config.yaml
n_layer: 8
init: "uniform"
init_std_qkv: 0.0223
init_std_down: 0.0
doc_mask: true
MLP neurons of a small language model. Each row is named by its layer, matrix (up: input weights) and neuron, and shows model dimensions 64-159. Each number is 128 + 24 x the weight over its row's rms, rounded and kept within 0 to 255.
Before each neuron's rows is what it responds to, as a language model described it from the Wikipedia text at the highest values.

Description: Sports tables and results
L2.up98 [106 115 119 108 138 168 128 119 147 125 153  99 155 140 112  93 128  89 150 145  88 145 105 133 158 116  97 103 138 118 139 123 164  91 147 133 130 105 128 133 102 135 130 148 119 127 112 130 121 151  98 104  91 116 128 111 126  97 151 111 116 109 122 102  77 178  82 109 129 135 125 134 118 164 129 117 107 120 117  94 140 122  87 167 151 128 133  81  87 114 130 162  97 112 193 164]

Description: Word-initial stem fragments
L2.up713 [140 128  98 153  99 115 136 137 204 133 135 127  68 121  85 133 124 126 138 144 172 121 182 102 144  94  93 132 146 124 147 132  61 138  80 123 144 146 117  88 121 132 141 127 142 159 145 113 104 143 107 184 155 136 128 140 117  93 156 105 164 122 166 113  82 116 120  93 118 116 136 110 173 125 109 129 129 152 130  96 134 152 122 123 149 111 139 174 125 135 137  98 127 106  90 116]

Description: Second piece of split words
L5.up1415 [126 110 166 161 104 136 121 113 114 145 143 141  91 118 124 161 100 111  97 154 113 145 149 162 129  95 141 136 146 134 132 130 120 154 103 136 141  40 155 100  85 124 135 121 142 134 121 115 155 134  98 111 119 145 157 118 116 112 108 138  95 134 120 169 108 114  93  74 127 121 165  79 141 173 155 139 124 123 107 119 126  82 134 111 141 123 124 127 141 139 145 141 166 116 161 150]

Description: Leading number digits
L4.up1249 [160 137 143  99  93  91 145 136  83 134 152 127 138 106 138 143 145 139 141 135 125 115 117  88 140 136 114 147 150 128 106 172 125 146 159 138 123 161 114 131 144 124 133 149 100 134  84 140 115  99 103 130 126 180 144 124 107 142 134 143 133 114 149  96 131  84 123 168 159 141  83 176 114 101  90 179 128 141 117 139 161 146 123 160 150  84 178 120 161 118 117 130 140 152 118 121]

Description: Prepositions after word endings
L4.up391 [ 94 133 157 139 182  91 157 133 161 100 153 139  91 142  96 163 152 112 128 161  88 143 123 150 113 105 119 142 146 143 155 144 164  93 124 150 173 143 159 154 142 118 134  88 109 125 123 141 113  98 151 164 143 121  87 158 109 123 139 101 114 147 135  93 133 156 124 149 144 146 126 135 169 165 117 124 168 145 102 109 121 132 107 115 143 170 172 112 123 168 137 124 114 146 112 119]

Description: Before a bare verb
L2.up1175 [139 139 117 117 140  79 167 174  92 171 133 105 140 123 108 160 144 118 150 162 127 136 136 134 138  85  92 130 121 168 123 168  97 166 180 146 157 104 128 138 135 130 131 123  85 130 131 120 130 139 151 141 123 130 132 179 153 105 142 118 156  99 172  99 190 107 102 115 130 128  65 115 151 103 136 125 151 143 172 135 111 100 134 166  91 132 136 111 127 107 144 117 119 121 127  89]

Description: Mid-clause words in descriptions
L4.up129 [138 117 119 116 106 143  73 116 137 151 169 112 176 152 111 166 131 124 125 112 150 154  92 138  94 137 120 129 154 100 134 123 125 103 139 127 129 101 187 132 138 131 112  59 154 172 138 142 138 108 150 103 126 129 131 119 149 115 107 102 150 124 154 130 134 105 128 136 164 103  91  74 125 129 143 133 118  96 110  89 150  89 153 103 169 100 135 116 113 177  72 149 148 126 135 123]

Description: Word-start fragments, especially f
L2.up1359 [137 112 117 138 138 119  87 122 157 143 131 132 128 129 116 137 118 119 129  94 163 156 122 144 144  98 112  73 185  85  84 137  88 101 150 106 143 101 136 143  99 135 141 120 117  65 121 138 128 119 110 154 136 144 115 123 131 100 122 193 156 138  99 120 102 164 123 154 142 186 173  98 104 124 163 129 131 122 183 147 156 110 109 112 115  94 133 127 132 109  89 128 106 134 143 111]

Description: Surname word fragments
L4.up290 [144 113 135 150 122 105 165 145 166 116 124 143 131 104 107 136 135 158 121 145 108 168 115  61 114 126 145 184 128 122 151 113 161 131 134 105  82 126 126 159 123 147 116 115 126 149  84 154 112 167  94 135 111  95 132 108 151 113  78 155 114 166 129 114 177 162  87 137 118 119 124 128 125  89 100  91 115 113 123  54 100 132 119 115 191 137 142 106 140 104  88 128 138 132 116 152]

Description: Phrase-linking function words
L5.up212 [ 98 148 131 139 136 102 132 167 102 121  87 105 100 105 113  97 121 155 143 161 141 164 130 151 110 163 150 154 133  88 108 177 140 131 133 117 145 131 104 124 121 113  81 149 124 139 139 110 117 126 128 145 126 169  97 121 182 135 116 119 132 102  96 147 145 143 153  98 143 152  78 145 157 132 138 117  76 173 131 156 117 144 125 130 154 109 157 119 130 120 142 155  97 116 123 131]

Description: Table cell separators after numbers
L5.up1137 [129 129 101 124 158 133 110 126 120  98 117 145 110 118 138 152 103  82 114 112 166 130 150 109 188 136 135 159 125 153 151 183  72 111 162  96 110 187 107 103 132  97 141 128 125 118 133  89  76  95 149 119 160  79 159 164 100 101 147  96 124 114 102 147 118 170 123 159 134 140 125 151 119 154 151 126 120 127 146 141 123 110 164 136 100  88 171 131 159 109 117 115 134 141 181 112]

Description: Coordinating "and"/"or"
L2.up649 [148 131 164 164 162 121 130 140 157 132 136 109 126 158 116 136 125  91 147 129 145 101 162 125 120 114 124 151 147 106 163 107 115 160 127 150 168 161 124 142 140  84 132 149 128 114 103 121 116 132  79 119 161 176 112 112 157 100 141 112  50 126 118 113 123 130  92 109 153 135 109 164 134 122 120  96 147 135 172  86 141 147 125 122 125 103 157 121 147 138 115 139  98 153 154 133]

Description: Ranges, tables, heading fragments
L4.up743 [142 104 136 138  76 133 108 104 175 131 136 153 113 109  99 134 145 122 123 118 155 116 141 122 123 121 118  82 138 110 138  91 100 155 155  86 118 137 106 117  98 160 134 100 112 132 142 131 134 107 129 108 171 118 162 166 149 100 141 139  97 115 135 138  95 155 108 165 130 141 163  99 119 149 144 166 129  93 143 167 103 120 124 130 146 114  82 108 108 148 129 136 108 188 109 112]

Description: Sports results and statistics
L5.up698 [112 134  95 150 140 113 103 133 161 141 130 154 155 129 116 137 143 131 144 143 119 116 161 121 114 112 112 142 111 111 108 104 126 113 111 121 161 112 159  88 163  95 150 116 117 132 152 174  95 144 132 133 104 118 112 175 115 127 109 188 134  91 156 127 130 151 133 147 123 153 115 117 144 139 156 117  95 140 170 122 120 113 125  94  67 122 148 161 129 116 130 147 125 149 130 117]

Description: Date/place connector tokens
L4.up454 [117 127 161 167 137  89  96 146 141 137 171 103 116 131 102  93  81 122  84 138 124 136 134  90  93 129 118 133 139 108 152 142  91 111 125  99 105 145 162 146 107 100 120 122 107 148 134  93 127 129 176  99 136 119 141 158 122 140 132 127 103 152 127  81 106 168 128 143 140 112 144 135 109 149 135 106 134 132 158 123 167 152  74 146 108 156  90 155 137 125 131 131 128 197 107 113]

Description: Predictable boilerplate continuations
L5.up325 [149 152 113 154 151 131 168 137 129 112  99 156 112 119 114 115 136 104 171 144 150 115 169 150 125  97 177 141 105 115 101 102 129 123 109 103 134 150  98 106 159 132 102 136 145 128 122 129 120 123 102 132 145  94 119  77 102 132 132 170 113 130 115 134 111  97 112  89 126 110 105  91 130 127 213 117 116 117  99 157 124 149 151 131 100 141 140 152 140  78 166 118 131 189 146 117]

Description: Bare-infinitive predictors
L4.up471 [149 106 163 126 106 166 182 160  94 136 172 129 135 130 106 178 159  82 154 126 173 122 106 140 111  90  69 148 167 142 141 144 129 179 156 103 128  90 109 125 150 149 112 135 131 140 130 161  94 142 136 107  77 150 153 115 150 104  92 126 132 160 159 120 147 102 121 147 130 118 107 130 129  99 110 132  90 137 145 113 133 127 121 152 112  89 118 116 163 100 122 100 197 134 131 126]

Description: Name piece after initial H
L5.up606 [129 152 116 115 108 146 123 117 121  92 177 119  96 160 101 124 109 105 155 155 112 129 117 167 127 123 137 155 169 132 122 123 142  82 136 120 138 130 178 133 156 124 137 132 134 103 145 132 118 115 170 148 145 188 134 165  98 103 154 147 145 144 102 177 122  83  72 128 125 100 125 120 136 138 120 136 101  94 159  93 120 127 110 160 154 155 132 114 105 100 126 142 108 114 141 161]

Description: Relational prepositions to/for
L5.up1032 [104 137 101 116 116 153 168 148  82 124 147 109 132 108 109 107 147  79 183 119  89 156 134 127 117 133 146 148 161 173 155 175  73 155 136 173 127 154 120 160 158 158 115 140 108 120 113 139 123 152 137 130  75  91 117 108 107 167 140 105 120  86 139 126 149  99 106 133 125 129 126 137 122 126 105 166  98  91 146 135 150 145 121 134  81 118 159 100 121  99  82  94 147 151 137 126]

Description: Section-opening tokens
L2.up1524 [149 102 146  90 126 111 129 133 155 159 112 154 122 121 111 136 145 119 139 114 113  81 123 143  99  89 132 120 149 157 132 135 140 165 117 144 149 126 142 117 118 114 118 133 146 127  93 142 156 136 100  96 151 154 120 119 156 118 116 135 120  94  94 138 100 122 124  73  91 133 116 115 131 143 139 146 103  99 123 156 145 147 138 132 102 126 110 121  83 111 135 129 109 136 172 178]

Description: Second piece after an initial
L4.up1371 [103 150 154 106 174 131 126  97 143  91 135 161  97 123 134 117 149 157 140 107 134  70 127 143 100 149 104 125 130 164 161 150 131 166 125 109  85 111 169 132 122 140 104 167 135 144 107 102 118 144  91  97  97 116 120 127 134 121 125 108 160 177 118 181 116 117 113 172 110 122 119 129 133 108 159 109 114  88 124 101 154 135 151 130 106 124 175 149 100  97 127 109 143 145 110 136]

Description: Mid-word fragments after articles
L5.up1481 [144 100 146  93 108 150 104 115 164 144 142 124 145 155 133 151 113 136 113 196 133 138 129 121 109  92 118 142 132 151 104 102 118 141 114 154 180 150 151 141 126 110 164 121 158 140 100  90 132 159 123 132 165 150 151 156 118 125 114  94 159  97 115  89 111 152  99 141 119 101 122 193 133 143 139 119 105 108 169  98 133 133 115 136 164 133 133 122 163  96 118 139 146 133 136 136]

Description: Pre-verb modals and to
L2.up105 [139  89 149 115 153 126 149 132 124 168 141 136 114 119 108 201 161 105 142 132 139 110 112 135 139 127 100 158 127 131 114 178 125 135 151 144 129 123 117 131 146 125 148 117  99 139 142 164 121 162 160 133  76 160 136 167 166  91 113  99 126 103 148 112 165 128 128 100 147 135  89 111 157 124  98 136 134 121 166 160 117 117 119 141  87  90 149 117 127 139 141  93 154 103 129 109]

Description: Field separators in tables
L2.up1293 [107 136 147 106 130  80 170 118 127 107 144 112 120 124 177 100 124 110  92 100 154 118 121  83 146 143 126 104  78 152 124 140 135 108 174  93  96 134 144 127 135 115 148 172 146 134 126 115 128 190 188 154 162 125  74 148 117 145 128 151 128 151 139 113 130 125 127 152  94 124 154 123 105 128 140 142 109 135 125 154 176 116 156 131 106 154  69  79 120 183 126 153 136  98 120 117]

Description: Structured-text fragments, diffuse
L2.up1291 [ 99 107 123 126 147 121 119 132 148  94 143 108 140 153 148 172 147 158 151 104 197 150 102 113 144 121 123 109 127  97 140 114 123 138 123 107 128 133 115 143 169 136 134 129 153 161 151  79 138 114 154 133 121 134  62 119 118 119 126 100 146  82 146 115 153 127 160 137 113 102 147 172 139 123  64 151 135 132 132 186  92 120 145 192 101 156  94 119 131 125 113 142 148 137 111 142]

Description: Joiners in descriptive listings
L4.up1348 [143 143 146  97 129 142 154 100 155 137 160 138  87  90 157 110 129  99 150 101 112  71 206 110 146 135 126 174 156 113 101 108 126 177 113 102 132 146 109 114 142  93 129 135 127 147 102 170 117 112 175 135 146 175 123 105 127 132 145 132 131 152 155 127 126 128 101 127 140  94  96 128 124 143 176 121 125 129 102 139 170 107 122 139  93 144 150 108 142 134 163 126 115  99 121  75]

Description: Mid-word surname fragments
L5.up1533 [108 154 140  62 152 158  94 127 125 139 144 110 130 110 147  97 125 128 101 137 135  74  72 150 150 107 123  77  88 100 125 144 105 122 105 127  95 158 159 148 135 151 117  84 111 122  96 134 104 119 102 115 122 130 118  96 124 117 149 133 152 143 107  85 145 133 134 116 142 129 161 127 126 128 128 112 121 130 116  92 133 121 128 135  78 138 153 128 116 162 108  87  83 136 146  81]

Description: Mid-word fragments
L4.up297 [106 127 113 127 128 120 166 149 113  95 113 139 150 142 156 139 102 140 146 138 134 152  64  96 104 100 146  99 126 116 112 169 123 157 108 190 103 141 140 140  96 153 124 134 165 163 126 105 125 103 121  94 107 140 133 141 132 101 135 115 128 119 159 154 165 118 115 118 114 108 155 140 131 120 114 132 113 102 153 121  77 135 108 185  76  97 151 144 110 112 104 152 121 131  91 107]

Description: Counted nouns in statistics
L4.up1157 [129 128 126 151 172 159 137 129 167 126 100 139 105 103 111 150 139 120 147 131 202 113 151 140 109 153 167  95 149  90 144 105 133 100 101 138  86 139 156 126 120 142 149  99 149 122 150  75 105 120 126 152 162 168 103 127 139 172 141 157 134 141 157 146 116  85 133 140 135 163 158 105 127 116 114 109 121  82 142 155 112 125 113 146 121 139  97 151 126 145 115 125 145 113 207 129]

Description: Year digit after dates
L5.up682 [159 154 134 129 126  95  88 107 127  96 128  91 144 106 124 112 121 132 132 166 143 134 143 126 123 133 155 139 113  96 160 121 169 166 120 105 146 154  50 124  74 135 148 132 141 147 146 121 166 137 171 138 108 144 121  95  97 137 104 142 114 111 132 127 105  95 108  87 139 109 187 131 154 135  95 126 149 126  87  98 129 177 131 121 109 122 108 111 151  60 168 127 117 140 147 124]

Description: Second piece of capitalized words
L4.up663 [167 137 144  90 103  98 134 140  89 111 164 149 148 137 121 183 123 145 134 152 132 163  94 104 139  84 147 138 122 114 167 166  95 124  72 129 142 124 128  92 141 161 117 141 148 153 149 107 130 117 125 110 122 123 129 157 172 164 143  86  86  97  88 166 126 107 138 142 130 130 153 141 140 108 126 120 130 116 118 121 102 123 100 138 100 119 124 169 150 106 135 146 121 110 105 145]

Description: Mid-word completion fragments
L5.up1194 [ 98 121 137 127 154 140 166  77 169 160 157 133 175 157  92  95 112 116  85 126 115 126 139 108 101  95  88 127 149  90 162  90 108 149 158 114 123 119 124  85 167 153 114 138 130 106  91 133 165  96 128 144 103 136  92 156 121 128 142 111 134 136 113 115 160  82 117 129 122 163 134  95 169 143 124  87 124 106 155 114 149 139 146 110 135 142 147  85 138 132  77 147 108  86 140 159]

Description: Table cell values
L5.up496 [128 119  85 121 139 111 128 123 106 134 152 130 101 152 151 172 135 148 141 138 152 163 100 133 166 133 146 135 124 123 130 166  97 122 132 103 140 130  85 154 150  99 149 139 112 100  81 129 116 135 191 160 115 141 121 195  65 158 149  82 155  95 117 150 110 144 117 107  95 141 151 161 125 129 134 128 110 111 110 106 145 104 119 163 136 108  98 137 136 140  94 162 128 143 144 136]

Description: Organization/group head nouns
L2.up310 [184 153 152 132 116 139 148 123 110 123 112 117 146 187 116  58 133 133 192 167 119  77 117 147 156 105 136 123 110 130 138 113 154 132 101 145 139 122 137 148 160 148 115 126 109 159 141 174 115 134  98 140 160 121 148 106 144 150 103 123 129  85  99 146 126 102 124 101 132 110 124 114 176 129 123 139 159 137 128 110 118 124 118 131 144 152 139 101 100 123  72 131  96 141 157 155]

Description: Sports competition stage terms
L2.up93 [117  94 124 151 119  91 119  98 101 143 114 101 148 135  57 119 145 110  95 127 140  98 136 163 113  82 126 118 151 116 128 113 156  98 111 122 132 141 134 102 178 106  95 150 109 176 142 118 136 125 145  87  96 116 113  79 176 118 121 158 114 166  86  94 146 123 164 145  91 142 167 123 123 115 168 127  91  97 164 154 103 157 151 171  83 101 136 118 123 102 131 108 140 138 133 125]

Description: "and" in compound labels
L5.up440 [138  84 115  56 144 142 144 137 140 106 129  93 132 147 153 145 173 126 164 163 124 150 146 109 101 160 167 135 129 160 126 155 107  95 111  99 109 137 141 132 173 142 141 123 100 125 128 142 139 121  86  88 100 157 122 158 138 150 120 127 100 106 117 153 129 144 142 159  87  58 150 102 126 124 135 148 143 104 120 127 112 160 106 104 107 118 113 101 172 150  58 129 167 150 145 153]